config.toml
n_layer = 20
d_model = 384
n_head = 3
n_kv_head = 3
head_dim = 128
d_mlp = 1152
vocab_size = 15355
activation = "tanh_gelu"
norm = "layernorm"
norm_place = "pre"
norm_eps = 1e-05
positions = "learned"
qk_norm = false
attn_scale = 0.0884
bias = "qkv"
tie_embeddings = true
parallel_block = false
init = "normal"
init_std_qkv = 0.0247
init_std_o = 0.0039
init_std_up = 0.0247
init_std_down = 0.00225
optimizer = "muon_variant"
lr = 0.00179
lr_mult_o = 1.5
lr_mult_down = 2.0
beta1 = 0.93
lr_head = 0.00481
grad_clip = 2.0
warmup_steps = 200
schedule = "cos"
final_lr_fraction = 0.1
batch_tokens = 65536
seq_len = 1024
doc_mask = true
train_tokens = 283100000
steps = 4320
dataset = "wikipedia_en"
MLP neurons of a small language model. Each row is named by its layer, matrix (up: input weights) and neuron, and shows model dimensions 32-127. Each number is 500 + 40 x the weight over its row's rms, rounded and kept within 0 to 999. Numbers have three digits each.
A block is one neuron, or neurons of one layer that tend to fire together. After each block is what it responds to, as a language model described it from the Wikipedia text at the highest values.

L17.up565:553580532505478418451544535506462496466539510553491561513447532463498460463466474480530549545559486494494510525431525457529528544563498482558577525472495496509494458509508560541527490491515609479472501492473487490499496470479518578467518493569528488508504533481533547552514509514562499532
Description: Capital P starting a split-up proper noun, e.g. Parma, Pisa, Pachuca, Pasha; also other initial letters (Hibernian) and nouns like rebellion, alibi, demise.

L2.up279:480445447446551511451459563467496456438563517471419503509577449511551533472519524478586500459457468456524517501446465531559560577534491529465454467463442491531512481520467547512542557463481495533478584516437490533529473579501501519563568548470518470535457500501518548439494435525479557525
L2.up734:511515391473527533509472584534375513567434531436589398496449444497513432568497506519474509567427470475538526467474469540477476555511497486510519497499510502557538521518547500512471501449503484470486504443426532463512469507460542473488553485489528572459542552453504562499447545482439515456
L2.up933:478477526509538489415489508464401559484478529530491459545545471514464506550549570489468500472536482538524508520451409479517505541478406542514512492577447495487436495442493549496512472528480513487530445437519593503572437526432480557562540467501495503501422502471589526490484590465432495574
L2.up1017:468518464469502533508460476510500538474484466430551431519488398533476491508488539448464496520512488530488498518474496497440514613469489481448545495369533568506535499526511542533457492542486550497479418457452562500477485523454564545601565560439504491430478493507542587548501547544447473460
Description: Main verbs right after a named subject that introduce a description, naming or judgment of something, such as described, deemed, named, called, refers.

L2.up157:497566505517423522512481594492556530487515490519503479531562532464476536490531567530473503551497434553478493486500536470561508548471476575483403463463517464524541484542459465498559578548473540508546485412540540432524472579550506511521555450477441512555477525440481470445502498489442455484
L2.up404:417417549499422424515543530477488442475434505477461500426486568481505501499535468420510533485537486468564576500436504454473484463474461506546484454528500459507476491587502507468441458492496499447537504520576521487565547485573536556496477559460463532428475442531510504529487471468429601567
L2.up626:468523480470551531433386490503532403456445522508518456515483473498562561521523520422563525561542510529416560489542511479473542457509436501519497440539417454474503451520589530483525584401454497467451471508547463461514467494538578444466510534486541375466483459555527462542507516502506546476
L2.up1127:510462483479523482473491475558419362478480505502526533523438532465446499498505491479572472486575431508490481498505469492476503528477451451481512504544556578488479454519507493464506499502452530475491487529542518479507485421495478527512531523599429518541456550514514444504580470492468517518
Description: Lone v/V opening a word split into pieces (vaudeville, vampires, Vlatko, varsity), plus first digits of years starting table or list rows (2006, 2004).

L5.up199:482439534529475504503461547502513534432500496507476507555577549460460499473526488502526497460549488514615463494506502461465526549505415559541478470451527496492515561570551538494546492493523469524489481507452461467566471480479604543556473558587504550494515498435511522545497566537478448510
L5.up268:542499562462519536425483409432462436452493523472505480487547446512513487496497567501557505519539453522501511505389491481432523481548512559542505463478495485498502513534486484491612539435522442512497475572499494502569515393489486409506438471486523498477528519503469542504477580519537513503
L5.up904:493513508541498525448464449501495589446495515529415435473548469529539458497457547565435495547424492484484490459519493559406507498473495516498510493583401500498535484483521478500456408519545529525550510553510448463471449476509509562425486441507519523527484479561540470488561471469517451488
L5.up961:581582531474571509469520507528486463536485467422460449489544465477452527556480559438502550413519504450480494440523521399467547479471536474474492475486546475510543478533499588496547488500534585513456499527561507516459537530460435442492441443503461557483513539576500523498475539486566475569
Description: Fires on the verb or key noun right after a subject or field name, mainly review verbs like called, rated, described, and table labels like Turnout, Score.

L17.up689:505436562533514515479525424480486509461496460539531526559558481512548472514459500542522534492475494491477531473467398545527504482480504555504518619482503509485490440456479550536529583547581494462531494496523551442449507457503449498519488466518483534491466482532504490458499518442453480521
Description: Given names, or the last word-piece of one, that begin a full personal name, mostly in pipe-delimited tables: Michael, Mario, Nicol-aus.

L2.up163:485525519439461486575432409535550472472555461547454434502608483467530522441492520518459545433459503531532525534528494497461515511582466499568462436542453456565525564515454569468525538466526518530545521563451506567530520565471540477519551537497476539493483465449515541470552500496498534526
L2.up638:490436515468431523384466490401472462480486583504520561529494576430606513532551545507505553445485578453553588534463500450481545560535540401476475420484549521494411437489453507542509515518515486540483519512454546500528530494563581536501480502469481497474471426542537507489517497516485514511
L2.up676:484500457483534395484548566461496440499467516447532462547569529425522511515464508520525486449471476532489454506555506474534561475414499523541545465531466579484486475553513528448547542556557480533496440472480498485497528447514630501517473421557485494550550443456478502530445557534546507565
L2.up720:505493493440542512554568438458553509457506537443517454558478502511509496439495556476567548526515554523497577571496482552501507480480507457470581512449464566467490554496504518547570421471575403566502525447514562392533534496513449547438480493510520434477488464523486491505506512491533577485
Description: Prepositions required by the preceding noun, verb or phrase, such as reaction to, agreement with, such as, invited to.

L5.up149:539525540546523555493526428418509503422504463481415507481449501506512524544482525458533465437440514485465512536471538447451536498492503516568453492533484513530577543497520502525514409486477504556435465490491488491497421535528446485476530499494519477523452526475412512551530464507502511507
L5.up252:537473488419509510518530511566505450507533512501503500417465587525519430558532490522587573490485617479472485572437473515538451461477430521516498481429495553478506542562524469482435465449480485487541486459519486457536459485483473446484529467475512469452521490559546463498474573518526490519
L5.up458:533531444510533506532457549503514489479523482491490514462493513473533488411535472419546474556492495478486516505458555440424529515561528529445577462504477421502471517483481505525466509496509489571508477461492487489567485481513499486568522568468444493471461540548495494540502494478521513497
L5.up685:611480582517456440521469547458581502512483465543466522531463483490446459517554481473451472470450519504518464645443466439508594446513499466544548539486524476487496495495527465483432454437527490444437558492590482459507495500486469494453529425529442525475518541540503546554470428506491484501
Description: Single capital-letter pieces that begin a name, acronym or initial, often after an opening bracket, quote or table bar, e.g. (P)ino, (M)MDA, W. H.; occasionally whole adjectives like federal or municipal.

L17.up907:464541513518465482473478532445454508407432513503500514504512514456459488505453455519478448480536544459502485541473430577512510521530499516498487521474498550541529445472490466536536469510527513493524499499507549518521478490562458553582581492468487524522495574517436487423628527541412498541
Description: Last token of a clause's subject (name, pronoun, organization) just before its main verb in biographical and historical narrative, e.g. he, company, Defence.

L5.up113:548571490502476540510514506520541532498467480527527473457526427500483462489525530431507547568525502475521498541559482493473558508483559558523475450466479548429435481551419501549502464458518514503496516473484489497449482546483518501483476512486467517514487494448555475444479478573509499510
L5.up192:524459529520459523607430525493593425516568506547557478542475556561501412532478498472517552487485468529540481502523580509540563482500505462468484472501467479490512500497508520487552443555518506506518541484558521517519516545535517423518470530511596538469529521489491515492452444538479474495
L5.up897:503483497530517577509501432501585500508429509471550515450515531528506384493492477492509568483491543504478498495485504483451549523451495489472440490428404602511467466470501569507490466477535536469499527464546552521444517480536547443476529539570507492490543508501528490455503502511479465530
L5.up930:499503468511572538420550431435455473460485496409530414498513475582448576473523541511511489515442516505510496443469472530548550453483486503601486495559474480539456491412470459492520514514538511474530542484509459589535458472527505499487551605497528519478531503531518450546539498570513534489
Description: Words sitting just before an upcoming verb, mostly infinitival "to" after need, unable, allowed, intended, plus not, also, later, eventually.

L17.up400:481487512534583507541561523432497498507509512507471489494515500401530536515557487493453491436545538463468533491555539528586587485438494531460459561473492564480535451502507466489503481563487511526455504500491507472581516474504501474449502455526457475465472577412497542493571493497508500536
Description: Digits and hyphens in the middle of ISBN or ID numbers (978-0-520-08978-5), plus closing heading marks (===) and line breaks after table rows or paragraphs.

L17.up526:508529527491456593485441502550537486462490486482475483487454498493437511448509470563506532460534487515459533500477418502507541471463432458498508540520493493545510485485572518521438473563481497458547528495503525478480483478506467483449533528525527580491537502455498522455494437468468511501
Description: Words just before a verb is expected, mainly infinitive "to" and subject "they", plus modals and "who", as in "hopes to get", "they are protected".

L17.up1097:510531513546441455443502482494462576527447494499478541478494462515526568513481488638482493519540469437475511514477528493531492556612488482475494447517453511468469473469410444467438547568509419424544482490456476538522511421460475513503503539487478463481419481485532503501463540529403514489
Description: Main verbs or participles directly after a subject noun phrase in Wikipedia prose, opening a clause, such as located, stated, concluded, completed.

L5.up127:462411567501451557485493521489512494500567542482550488523464536539512516549466530523481510512570538523485443526484501542449470539528507560534481513553484519452462475518488518432488479472482490474545564526445521451519515473572468509523494481522493463478461520504548454513511602547486430483
L5.up443:424507533559577458460538524475507519552555524477511457519493531515550443585487451481523525598462516464509507577532523492499474420488505492536492513538506531521461502518518464560524505530428433510534542541533520551477497619474507543511513469511518528463554552447502520542490496484512487416
L5.up800:481494535550540550415450529486541463517561564461443542493492489465498462490522522490531466530474469472433471453551507518491595454391466566482483465545570528534503437496536483571511514522455553506505496531517524545493503569525465463529502544475457541529593490443569491521480518461498447388
L5.up1080:474426532415497558462571471509479492531538502508444511518536558560529439478442524432467489460471493471486494483505571518457568490413498540508519519527488495576478526479500518433542438496469478533580539407523430574570590570506553422492545577509502522467564539500547550509494530496491517432
Description: Fires on the dash opening the first item of a list after a section heading (See also, Bibliography), on line breaks before lists, and on digits inside ISBNs or coordinates.

L17.up662:535503494478552489502524498479563497497471492493542518554463488510448505550451457460461476442542480453466482543461547504548578615477484448480475463525498444477438554472470566463573558525544537507516550481524534554515567531511536554471391489593521498520380477447513551503451477483528500541
Description: Fires on word-final pieces completing technical scientific terms, such as ozon-ide, nit-rate, kinet-ic, foll-icle, calc-ite, plus nearby commas and function words in chemistry, biology and physics prose.

L2.up206:550542480471427505483549526477465466580591487542486427486517510612484420468516489519451549455523567533537446512501507463513515511462453418485502540456453510515522477522488481450480516527508521520529598507411395529517485620532503550540439473496474506540507552556509487450510488542534479495
L2.up217:541457518475458504463530500484495468469556529417521580499458458533492455489513490453529443582507506548466430576549491506495540464447506467441415495548507526477521481457603501537460499480502498519492536475390474533501529512504496454463535528506540553452523488455504530502596505572534471536
L2.up357:469515427536461511519513536517446523502455599426526532475538484460498482469522528485493476409470555515512583500507511473448518554507496456485475491542450498492521527464540524521481506517420548533501489516584421458518520456518510559476460540479518584472452499483502478554528547486467508544
L2.up541:509520457486506497495455546512471520465476540538544580557513517523486491501563499498530454485441556553506513554527585428441480536505428526502490469494532479466552491519478527546482636522513524496561520569503478544530549454553645461406502508522508552492442522464497530461532472531522440598
Description: Nouns for an entity already under discussion, usually after "the" or a possessive, such as company, club, father, family, often before 's or "of".

L2.up374:438537485465474435421544488460504491494511455539518479551527499495501459522537459449554514484440471468548475539574470479519520540410428512408580482505450524443521483453578521540450508491518511439505453449527526454503485452436501402505498496462529572501511487511498497496512465557546462434
L2.up465:486562515512455483460464511526506485522436520561510573487471556556481477472527514570532483464417536510611529484546457541510516555530511428498497518477488490489502454441465552552497534489512492507541543502559492467378541396546535552514500444484462456447490432551457529496522577448521528452
L2.up916:492521468470519455484538456522481485504514539536519491517509532514497460498509444499514548540377485471487497461539494552501520532514466500462505482485530458476479483480515520506534488446555562554578538520512538523434489500419592490466502507484482522541526514467519477549482530535510576430
L2.up920:492463514488504524488505481509486535463463476529537505527437523529523483510446453452508655480467466475456504533429527504405453436504470565478484473480419474552532471451510437520553510558519496485520470536473502484511528448524538580532574412608504487506509502439544480485557536537532469555
Description: First-name tokens starting a person's name, especially in table cells after a pipe or in lists, such as Robert, John, Peter; also name-like word starts (Sergeant, St. John's).

L2.up658:503460566443450502559483463525506535451506546570484573499577571540571427484473481461509453523527519550514551487485496497511506502520504534459565531563527465502489522491545449565479489553496506484469564599525514462497513466565536508515541511483540389591520395573492541471483521519480460582
L2.up802:408549538516443463467528473464532436472483520400493511451506556579463484521449493453518523540554534504484454509500533506399539510502496506491527439575469549504496552516517423534411544525489485502491482507496488519552496511504436483479571446488477458472491543525520519545512524586463497518
L2.up812:503556582539469580466579537454485497541495548504495482444544450508531503456514420419507459461568542498495482504519560454498516455432500396532471479549509567505509468538503490432467515479549472497493548483570534502492510477518473458473540518509530438499526502543476463449481491516515483467
L2.up822:546441516452537514486456480538480420498500566579487496488520467473500497527475447492487457495499483423456535517483504503478468473469590518473532535518438425557520520527519503433529506520408522501532527502490497483555461447511473498483419536521530459588489499423546508546484544484512539481
Description: Label words in Wikipedia election-result table rows, especially votes, seats or hold after Total or a party, e.g. "Total votes", "Democratic hold"; weaker on scattered header or field words like Awards, History.

L17.up62:479506488536510547512572564521473414470528548474557472482518499478480497493501525491531493477522511548492554519563553535459472526502472517548496486513487519521467548486520464435481483465534547499538472577420510416482487487545447509505534475534519492434545515495474535457471500415429475555
Description: Mid-name pieces, digits and words in roads, rail lines and streets, e.g. Hornsea, US 165, state highway, Guldbergsgade; also word fragments like re-branded.

L2.up15:543513517548501537481536511577502494505572486499500555434522402495503539499516519479507486394515491492546519453593432474432483495481497537524538471459505445409430442543537547475462554516509499391526519465453461516433531490511558518473498510462513487531487505490465524483485498592510540499
L2.up258:472444506579501545511444510478534529543546472465558440527566463491481489452565514525498517489530425513564471512411489527531450545440466539431514509504478512512501493434530542488499580484518510518496541479483434567483531514520499492460422548540442395497482503486529497481465547481491513530
L2.up509:558472548549413539527510491449496476534528532437548499496503494457445524562506439572504590403497445494528513540435519547520471539455499503513553530494469416480473536452498554537496551495479464520586491520422408502441499555507507465544531482542478501540486466470537562525486549479425517476
L2.up1141:496469483480507578471517498540513477479387520475546454529490543457494475489491503495533503558462421586518452513492484560542462522544496437508472448488495382550473571532477520524447494468444466534456363549602508500578505498453496483478413495517537504455558524473496497498514558492511448490
Description: Adverbs placed before a main verb, often the -ly ending (successfully, eventually, quickly), plus be, became and as after auxiliaries or to.

L5.up44:471492520600514517519522439472529485423526476456497552574500497547472511459471466474476530452536567490525509580502557550442518420512520514442513454471493532516462480509499474530507528552462497426476498468553496471492515515482470528421564468505415513499490573505538512519524518507450547580
L5.up49:583455548524526471459584544539499544507510519395541484485456532442425465535588495513486501405514438473469484495450525451434472544490503449530489529553459542483530418506506525536582496510511481368507519418508442503515503533471506525474489517541523511481464519449502521498507497499537544538
L5.up194:466515503419467519543592513403507479517551496492501532445531438534514417561521526457469540467461552465472514500498496507444508501463419432477509571491492435477425536511516522519529495528432566472601542558500483562513504537462455482464556545457537505498505537484449488530474469502448556459
L5.up787:524487540484505477461547570490558582523487509460498517524491519521480439558566497467487529511554476454524460511513590472476526452527528498556468524518511434494491516513513538504486496475442489451482508472557467465452477502536494464436435464476501466543559463561536511520493460500468530528
Description: Past participles directly after forms of be (was, were, is, be) in passive clauses, such as was built, was born, were held, usually followed by in, to or by.

L2.up262:546545503507545481447518542497498475499514494450530485513558486552488448538529478506451495474507514542467418535555519512473485423515535437505510545445526496442456454456463469556476484496462480511566472508551433563466471536445486441546561481508559571434458567515494418429521450489581516550
L2.up333:493476532575511516444518554460565489543546528504508505445486490469579474569538561493569481482453570563512518508453524516509488451500511519436514426499469487503540487451522466552482515579484526413478496515520550477443599556458530456544465433430512484480487425508512555519495585503486532538
L2.up737:527509483509470627470492564490531437520531446499471377533519533524533523427461469504471474490552415445463522504598490454490487486463498422481508404427528555541446497543467443561515466531530429533526490522562488537452524497473468485563514440473547530449519493514444430554555517564477510443
L2.up838:470491500556480552484493537503444471513522541503468494486613572502457472545441425454518515511473511523543496522552515547482521575547486512518558492467506546395442454542485474562491469545432493490576522484501435514452478573434527481488535490491538550542507530508437455540493569471510446544
Description: Opening == or === heading markers at line start after a blank line (e.g. ===Heavitree), plus |---| table separator rows, especially following tables or paragraph ends.

L2.up20:447507523498470445462487497481483434444521558522532482489550521409495459470535495504529475455535437517514498519507529516535528527559491492548562422530466474502528504524456444466487514488461470530508507483447447433475476491472454524487508485440414576518511609574435491488494540482519469489
L2.up156:569487523484497533441500522521406522474509506498516529456496512504510473528525561497467421527502433579569485458510431512561495522546509479475511573507488503482528492505439525517538448530461451513570560496506496549412497451490496535481539483527511457432503472514465472568539544474448546491
L2.up346:545446504528545579527510429562567523439469575531506496557528559495437478465501444551473458444508543499563464516597517440499481500486430448499555505471408537499504496486537564509465518507547482496559567555491525610466515486523491562399545554517505457497502450518499525514524512513459572571
L2.up905:463490593449541437541523443582450504517482468462550557588600493497563494482579504500532520468531490518492547423520430584406574558488515489513511520528531483466495536492457492569501431528466496533535560538520488479534511418513483534495521494527477480481478469438515477500529482484506506494
Description: Place-name tokens such as countries, states and cities after in or a comma (Finland, Japan, California), plus the E in longitude coordinates.

L5.up102:510558374524470451540485524469529528520529527474513486452544475524547432516526510489437467426471544428545509494527514419544497491490507480500471479497481478531503511513502505463507512573475496469506529499577472494533467510418578527513478458424448456530493483548529467501525527421505486547
L5.up411:489569506471521437557605539544531540431557422552513456478566510461462465476480500496483475418534460449471528462537527513517465471483416515538492502528477551484472493469460513508479517498522460450583482521550467457465501524447528456554518576528453524482516562557466499460532478560498602522
L5.up602:499493476546554480458414531502485459484544505474487549543485423509420480497486525518438519502476477509484538571507556522564516506511466493543510520460487467517509528511460567465505462514533494534516504520493512469550472485498467511515526575491464552519523524480481485520482478541525548501
L5.up710:533497449607535516530483498491518539452548513461510467497556583487461477458498479502484492523513504490514531463535503470533522498474490427519572484460484538551472514491474456484448528471545559504502550508546498474495504578542498573532504525502462453451508416448463475467548469521470520494
Description: Names of places, mostly US states, written after a comma or in, as in Carroll County, Arkansas or New Jersey; also cities, countries and nationality adjectives such as Romanian.

L2.up68:503504527508548623474514483558442507490520574426463497509525458526447426546518480520547498475542430440460554481619542558484402530489548577448494490489507559523470528497479516470491570538535521497493509498515383524549538537432481483478427452540465467502553516447521518519451581434545459489
L2.up382:456556498482477611393512442516488505461527499499432462507497452482499543528561471479458438495482528512427510523563579527476539505412502452507542503463450479536508481491478502548545478482448518506543491526463482472411579578581457475532517426524478513494537411533495519443480553473575458433
L2.up646:501455553452518499462533535557478480458528517510492540475555502486494490454530564479488491508599469570442541590525552437500462463525493532507590453521558536542511463458536510554503470503525479619472491509442481564494532501518536425499504413482534491551438554442467489536514568519558433508
L2.up1049:516506487573461489425544480480454478542473537482543515584541414524534445518474545509550468479481517415476459498490522574403452522533468509551480551504513431509545508465445550518481483437461569516560520472520443504406607566540483480528493470483538523546541479531516527507534551490537456421
Description: Mainly hyphens, both inside ISBN numbers (978-0-711) and as line-initial list bullets in bibliographies; also scattered word-pieces like work, sc.

L17.up595:488504519489533491489460478457487510512511528515497415470506464452440534536365487487484538570538539477486489497497510496456518569424503546467497468552514509440508545523486517454496463524519577424548503467484532509551502522483509537505576470454524535509553553482450491472507532524531459489
Description: The leading "2" of 2000s years like 2001 or 2025, plus possessive pronouns (his, her) before kin words like father, parents.

L17.up611:479491482450448472440471501418543512552498516543557519536508559492537473544478511466406506491550517558496485521532477455504538514489495499509531590577491495529413496502513441508477570500477427482488505540490547479435549463483484459493461508616453537446494515553438447522466479501520539535
Description: Short cell values and column headers inside pipe-delimited Wikipedia tables, often digits like 1, 6, 0 or headers like Notes, Pts, Venue, mostly just before a |.

L5.up119:532484509433519492476504455523431488520525496589517485447466519479513533504524498594541486555458504519513490547521471490456477446480509501471534483505557506470547442422442512559544556507415452465448490597532484531540437498571514509486559536545547517511515439448464454525493519469531497477
L5.up245:522425477541450546489453516488478498494462503541466485445379488477454428503497453448464507439504509524491530593506534469479447432512377487501527577497443495491490553537498540538436497485545533501514516468470469496500592501543514486475497441545500443435434457522478520376519531474505472521
L5.up795:479526590523521503518520523474451502518498466481469461563533528493527521531570552502534571469573496487569561537468485465504542474496439442512495512523497400475484537446461459449492478503505493498549558462497476527550456479542521500464517532554539565491536555466510504558405571466503450536
L5.up1000:488456560487509461496535462459563540493546491495523472409481587506553459535512535494502573512552493490508459510473448513467494483486397471521508445448497518400489490560549416423462427436556447532521545453514465462464466504540540475503584494478586494516545493464511445535525508544533498481
Description: Single capital-letter tokens beginning a word or name after a quote, bracket, hyphen, heading or line break, e.g. "Vlami", c-Jun, (Essex, ==Burials.

L5.up371:517557489519560493458526466480480509472524574499531478457571561448516562497529415462492544517495470445464501415447481545472492489541505469504469464528450514551503531502504531493539573472510522484495458523561489489526489478512429498553480538485482468480453475384539531535471427477522506442
L5.up655:482504434550555449481541501487462447510538428590495481504477521544472429476482457474504503482527514566575493510498516535480500544533460459460524440490452569529455527603566450476493524530588470465508459486507513519568445517516485554522516550474565542517452484538556469478470561580490526470
L5.up892:566510477466514503486533518518499426499546522571531515534511433477543535440460501443500582417484472565496476479536486523474491516520501429493463549556476477542542560487460512485482460562535512538494586492467433469484491522537475497476510545543479541508468442465494594534513552557480505535
L5.up1046:527477492589469529436462438437517506504518562442473569525544461457546488480544550526521483461524471521452463492443540479513501530580546525490531403540433531535503546588581452547477566489518496520525544486449559480491544464490470452523468479488533510545444456569553527466509555608561488523
Description: Prepositions and other function words that a preceding word requires, e.g. to after due, response, subjected; of after because, part.

L5.up537:518505468468495486541459455441544484556523498505441509550530473469500562557527487548440455406511508539489584496519491478513493481461578494497457537532505420501510496435549465501466504510501526538538533450479503481522476514442487560473437527524539543523461472535491546499536546489517539500
L5.up615:440505514498481484515424499507533497586510511559479463506499487524531478519526436556504532444453547512479533490585480450535535456506510475546536479484515517522525424497590482500542487533499568467552493448522450471574510526525549439477641498513538580490459534480511540482512512501472537504
L5.up918:539502513489499501487482530530562501525472505476467446500483460539448473521524507527516536522486517501445613522466559507524536454426499449549469548493514481486477488536524495509542458521505485549479557451500508551531476483479489445522548519487511527498602511440531519482487525463437409579
L5.up1143:456525482482520463533430475528498453584509518528486512508512502557524493540488454469474526517422489505525410419527508505539535572506555522454484557495505510541501464476581558493495462571529488565494548487515526507522504442522561434534514528538522517509529509480526534486547483480476470525
Description: Generic nouns after the or that that refer back to an organization or work already named, e.g. the firm, the club, the song.

L2.up434:610551444526429481612483514487440440556520536471505494494508556531440442529474531480481566547492480503386466528541527521462508521456441423527538487444493494491467441506508455512542521485474534484570517569537522488450541484501513529540427451518489512437504571504447464484433536455500496516
L2.up847:498538526469488522494504510451479456516570506485523485489466502560481445537515505495457479481436509475550443536535590505441469603500550454532485448549455417620490488452503601487464494475529482574496489493500532485456476486483520508505550540520552431517517484523511394446483525477538523518
L2.up928:471550482489465462529498490473520439512556575508494482521498490566475393596456447467545484524520512482509500553512552492446504563500431505493503526449438486513519496499517547614543530454540443498500560513549463468512441466506545480463494558515580458522521529454527443519524491462520514477
L2.up931:415446427500479490499448505468447502493513495524516535543501479455510486547485425520540517520496530528448457477504540456495503573530479510528536550450515458479468467517470493432576549506502511516511486591449440484534539435458496510486478501492517544515502530489531513436488447525503482587
Description: Opening fragment of a word split into pieces, mostly capital P in names and titles (P-ilar, P-isa, P-erm), also Cr-ustacea, Pac-ification, dest-ructive.

L5.up310:491547437538457552529464489461550504555492492503507548460535515490454532525604480442554567496530516479511489494506493511484508480588501387526488502511519531479561500454395595523551525537473505574467499554406497531474519454442486513512425468465497483501525510492521542462492516523483471500
L5.up425:537475498558479516569518460513509467477413497425534602438505423506464457583508494475472529538445514450458499456501495509460526539502507473449518465489529520450572507505531487420503541474480605504506539534506527476488479532558529572517490538519551456494502543477516497555535468548442514486
L5.up752:560492507539498569500449401507493458535506546463531553494518497487428460442511461465514464545527503568454556528479334496515545531479523465447523512480500497511559441557526507488567417521467537543501522522538480556509498520482390549487497523440541499358410494555510450471487443515436439518
L5.up1014:496487453417481514497496505488519577539498465466517484532583509544490533505540468534480532573503551541493466490468515490502530483524492511515576530465465539487582482501452558449601543444478497506505482504506499498548481541473490483459531477576468463486545515539567441528514421472452536415
Description: Mostly the preposition "to" marking a destination or endpoint after motion, distance or start points, e.g. "flows 30 mi to", "moved to", "from 1934 to".

L2.up284:512542506486532495527499454460528442483455457445557477482506507497518508529521489554510498565529566497529435548443497521508513540478493501481526468461479510544498480541440546546536497539495472513410510547558478479530550519553506492526537543565563481466485483475489523480522471501516536553
L2.up442:442473486478517564461520513575512463443480571493548491439480437485492499470473500443479505514444519460567481502430483440575491464511455505509473506453479561461463475593499540463504465482512498507544570497469439557573523548567524553491509499566519466553520462487511564488538505503434540490
L2.up512:544531465467547557439521467497533460483558512498504514499482489451447462503513527490459512534461562535542451522486548492531537518481516436453540464463498483552415500488492531562479481601600497456481523487547507449472518523541529506489479486484524538520476472493535570521403482484474533515
L2.up1128:571444573491457485501473530515468505473527469536575496578505493495507491462510488506564579436539476576549509519450522505522535471484447532449432505486461492488530511466556461479520520482503494549524488444461451482531496475488617519486500458520520449528527511514520508548504536488418535473
Description: Past participles, comparatives and evaluative adjectives that describe change, degree or treatment, such as greater, increased, improved, legalized, higher.

L5.up595:431576466482539461523496512525443430539495531451440507502446513536515511515500478476452469475479533441470571417543500433443506471606487444530501489601558488430476542546504504499499473473476515491485520486571486487508468463447441556477438487525480587522538462520501574546430477454526572522
L5.up666:569571542515567492462554540550503468477522533496431540498496401484498488468457527449480543492480413452503562508512533469473617539503496447487489474451544528512503537483530467495497523540531484502484514438568441553402541580489490491488496462523494526546593460513565530464524470534510601535
L5.up1052:545529471546541504473439563499542475492467520458463510476559545559466498544525424429497477494573479478472523417521516476508499490588530477525555496459513491548512543502478468481454492521515481522529529472572459492485499478521463565481562482423434554504520494505452523441480507498548574473
L5.up1081:497494619461512569468528519488560498519428450434514509451480473544415508514515534520512405396498501421534468440562448556512414439484549462503511467468530504484575506559505580521492482525466541475504551516458556544603571562452469508499600548522491503501507467506464558533465526560494461532
Description: The last word of infobox field names and section headings, such as Personal details, Release dates, Time zone, Last election, and markdown table separator rows.

L5.up312:424513546500466563493547512452450524561488476556546449492516474487497540495502533456507497501581392471530487511574500504392488440487479514551483494538500538552495493547486440444569426453516507483477488493461462519545518486462477501450481466558466551565505500510466527479524503487496443501
L5.up383:505525513561547517506467410552462475530526527480455512422540488418468449526450535509504481490492489463482458506536465535520546516415516457480554524508477449517526498532476438465494511491575450493510557560553419452463562453463501542524549516517472526468529553490463511529523495520461588483
L5.up561:498456535607516505496449472445474548496467549487570511475475478544494485528537465491417472523551526526515496517489460495510564464511504544496564521480498563461425514550482424444486534543476492516563475574557450513488486476547434493492470529516482492549515485501445560542506505570527481489
L5.up857:574449443575471498486511503511495510480497482482548464464525436558464492461484494565495487413484427449544468492454490426402548475514485497543525524472515520487483552527508438494492515486496427503488547487505529499514444409487513424540530486591468489500486501455423512513520482508565536513
Description: Closing equals signs (==, ===, ====) ending wiki section headings like Career, History or Discography, plus table separator rows (|---|---|).